From a checkpoint of a small transformer trained on Wikipedia.
Size: 10 layers, width 384, MLP 1536 GELU, vocabulary 4096, 19.4M parameters.
Architecture: LayerNorm before each block, learned positions, biases, tied embeddings, normalized queries and keys.
Training: a variant of Adam for these matrices, 637M tokens, 9717 steps.
MLP neurons of a small language model. Each row is named by its layer, matrix (down: output weights) and neuron, and shows model dimensions 272-335. Each number is 50 + 10 x the weight over its row's rms, rounded and kept within 0 to 99.
A block is one neuron, or neurons of one layer that tend to fire together. Before each block is what it responds to, as a language model described it from the Wikipedia text at the highest values.

Time-period phrase tokens. Tokens inside time-span phrases, after during/the/in, naming a period: 2018–19 season, during his tenure, the first year, 20th century.
L6.down1211:74 59 53 59 57 58 62 57 38 46 39 49 62 48 52 44 26 32 51 46 25 51 60 40 65 55 60 67 49 50 63 55 53 46 46 40 59 61 39 35 56 56 42 55 60 68 68 54 64 46 34 31 54 74 51 48 59 40 49 47 46 43 53 52

Inside organization names. Tokens partway through multi-word institution names, such as of, word-piece endings, or middle words: National Register of, Transport Corporation, Social Weather.
L6.down789:69 62 42 56 59 44 44 48 64 39 59 51 50 55 58 56 63 38 53 50 47 62 37 46 49 74 58 59 44 50 45 36 61 50 50 55 75 77 57 54 54 52 60 51 39 54 55 38 55 56 54 68 38 35 50 26 39 46 51 44 41 42 53 50

Team-name completion pieces. Word pieces that begin or finish the second part of a place-plus-name phrase, mostly sports team nicknames, e.g. Jagu-ars, Chicago B-ulls, Calgary R-oughnecks; also hotels, legislatures, festivals.
L4.down24:40 50 63 39 33 59 44 67 49 34 50 64 52 49 40 53 66 63 43 45 38 47 49 58 32 59 51 49 54 42 46 44 61 58 48 55 56 40 50 52 49 72 56 58 50 46 43 58 51 43 62 60 38 59 39 41 40 53 39 41 53 43 47 43
L4.down263:49 57 53 50 62 54 52 51 43 39 45 37 63 46 59 42 40 59 42 48 59 60 40 60 53 46 59 61 45 29 56 45 42 61 50 49 42 30 56 49 40 45 64 37 59 45 54 64 59 47 50 57 57 48 39 33 49 51 45 32 40 41 60 49
L4.down873:47 44 40 49 55 55 52 57 39 66 67 65 41 45 27 73 54 54 44 63 56 27 42 42 47 61 47 32 34 54 50 31 47 52 71 35 41 46 51 68 61 41 40 40 44 57 60 47 39 62 69 43 56 48 50 36 39 49 38 51 58 31 51 42
L4.down883:39 27 40 37 29 51 43 60 45 59 47 61 61 77 41 30 51 54 41 50 47 56 58 44 45 32 57 49 58 40 44 61 37 42 55 78 42 28 47 49 54 54 38 36 73 62 50 36 45 30 59 46 50 49 42 37 38 50 48 43 56 43 63 43

Sentence-initial time phrases. Words in a sentence-opening time phrase just before a year or period, like In early, During the, By the end of.
L3.down223:55 58 52 63 53 64 51 51 42 36 55 41 60 66 55 67 43 38 39 47 41 57 59 45 44 55 43 54 71 52 66 49 34 55 35 48 67 60 50 54 53 36 43 56 55 39 43 46 50 52 74 52 51 59 48 48 52 49 29 39 49 43 45 53
L3.down437:44 52 52 59 49 46 65 46 49 43 47 37 50 71 31 40 44 60 48 45 51 55 62 53 62 46 58 59 51 52 39 40 32 52 39 41 44 38 61 39 51 42 48 34 52 48 38 48 46 53 31 69 38 61 48 40 39 56 51 40 39 62 57 43
L3.down1293:53 41 31 43 46 56 53 34 61 47 55 41 46 39 50 45 50 49 40 56 45 27 57 59 60 62 55 40 65 49 57 59 47 46 48 54 56 42 46 37 46 75 50 45 50 41 61 56 62 49 57 52 60 62 53 38 53 69 47 44 47 45 68 50
L3.down1295:52 71 45 51 35 65 59 58 61 63 36 46 51 64 61 52 44 63 35 35 61 48 49 52 62 62 49 54 51 59 47 69 41 50 55 46 53 48 47 65 59 49 65 57 49 50 61 58 67 37 60 39 46 37 46 49 37 45 31 41 51 35 60 54

Name-completing final pieces. Final word piece that completes a multi-token proper name, mostly sports teams, also people and titles, e.g. Rang-ers, Dev-ils, Clijst-ers, Pres-ents.
L3.down2:46 70 48 68 47 62 35 58 60 56 42 47 63 24 57 55 47 55 52 53 41 30 41 58 57 51 20 43 49 37 54 48 38 46 58 44 42 55 57 49 59 64 52 46 37 48 27 36 54 43 50 41 41 60 56 48 57 50 42 61 37 56 52 49
L3.down350:57 49 57 29 49 70 72 69 52 45 51 38 42 59 45 43 53 44 35 51 57 56 63 46 73 39 56 55 51 40 41 44 41 46 48 51 46 62 46 34 50 48 58 59 60 51 53 41 49 39 42 62 25 44 56 49 62 58 54 45 32 33 56 45
L3.down602:42 38 59 49 50 37 34 57 40 65 50 50 46 63 54 48 48 57 40 57 52 24 50 41 36 30 35 63 35 64 52 63 52 57 54 51 50 38 50 42 46 48 38 39 68 44 50 44 59 49 60 44 53 27 45 59 55 67 42 39 46 54 32 54
L3.down1495:42 61 48 43 47 46 69 48 61 74 48 35 38 36 49 35 34 41 44 55 66 45 48 73 66 45 35 56 50 49 50 53 57 57 48 55 29 42 34 26 47 51 41 53 56 67 36 65 46 47 46 41 53 49 48 51 53 39 59 53 52 51 45 34

Prepositions before years, Al- hyphens. Space token right after in, In, by or to that precedes a year (in 1970, by 1938), and the hyphen in Arabic names such as Al-Najma and al-Yawar.
L4.down946:46 51 48 48 41 48 73 49 40 61 49 49 59 47 49 60 61 59 60 21 49 57 55 56 39 47 54 45 51 59 46 62 54 47 44 57 51 44 59 48 56 35 66 48 56 48 47 51 66 50 43 53 68 59 51 42 49 58 50 44 63 48 49 37
L4.down1101:49 53 54 56 39 66 46 44 63 42 49 51 62 55 65 46 37 52 55 54 42 51 41 48 53 65 52 53 44 49 35 48 81 41 41 52 42 41 54 59 42 54 53 36 39 52 60 53 45 51 47 40 53 43 60 50 53 43 44 38 55 44 62 48
L4.down1372:62 70 41 77 53 30 60 62 40 47 48 53 56 58 63 67 50 51 52 58 39 51 62 30 44 44 34 44 41 39 41 35 37 42 47 46 50 52 52 52 77 42 65 51 44 55 45 46 58 29 48 44 48 64 49 53 34 50 66 42 67 47 62 34
L4.down1519:54 59 39 45 41 46 49 55 53 46 58 44 50 62 45 30 55 41 57 31 59 58 60 54 52 57 50 59 61 48 48 47 45 50 51 57 44 50 41 50 27 47 59 57 31 41 45 57 51 34 49 63 52 65 62 72 45 69 51 60 45 45 46 49

Mid-name continuation tokens. Tokens inside multi-word proper names or set phrases, right after their first word, such as "of" in University of, "B" in National Bureau, "-" in All-Pro.
L4.down768:36 45 34 51 56 65 68 59 55 21 36 56 47 34 53 65 49 44 64 37 44 31 52 40 36 46 34 40 44 67 52 52 39 47 41 45 71 39 61 35 48 45 73 51 54 53 40 53 49 49 46 64 41 58 34 57 54 47 49 33 44 58 58 70
L4.down835:59 65 43 52 53 41 47 49 38 50 44 54 45 62 64 62 29 47 30 56 43 66 45 42 42 52 70 51 63 50 52 50 47 53 56 43 52 50 54 60 57 55 43 50 45 51 42 47 51 59 53 51 45 35 48 42 30 60 60 46 48 30 43 45
L4.down906:45 59 47 41 62 53 57 32 49 69 45 49 43 48 51 56 63 59 45 64 62 57 56 48 29 58 37 30 44 58 45 40 49 49 55 49 41 33 49 61 67 44 60 41 58 47 43 73 60 46 62 46 41 56 52 49 49 60 57 57 46 49 65 42
L4.down1306:48 58 49 40 45 39 48 43 29 50 41 57 56 54 55 52 69 52 48 46 31 52 49 59 41 22 62 48 41 36 58 47 51 53 57 47 58 46 47 33 40 54 65 42 51 50 44 37 49 60 42 59 37 48 69 70 46 70 41 62 38 56 56 39

Proper-name endings. Final token of a multi-word proper name or title, or the comma right after it, e.g. Forfar Athletic, Carlisle United, Design the Life You Love,.
L6.down1012:44 52 50 64 38 57 38 54 59 60 44 58 33 46 48 68 59 53 56 54 41 54 49 57 46 29 56 39 55 55 40 46 46 46 53 40 27 42 39 49 51 42 37 51 56 50 39 66 45 46 56 49 56 49 49 41 59 59 31 42 39 69 62 36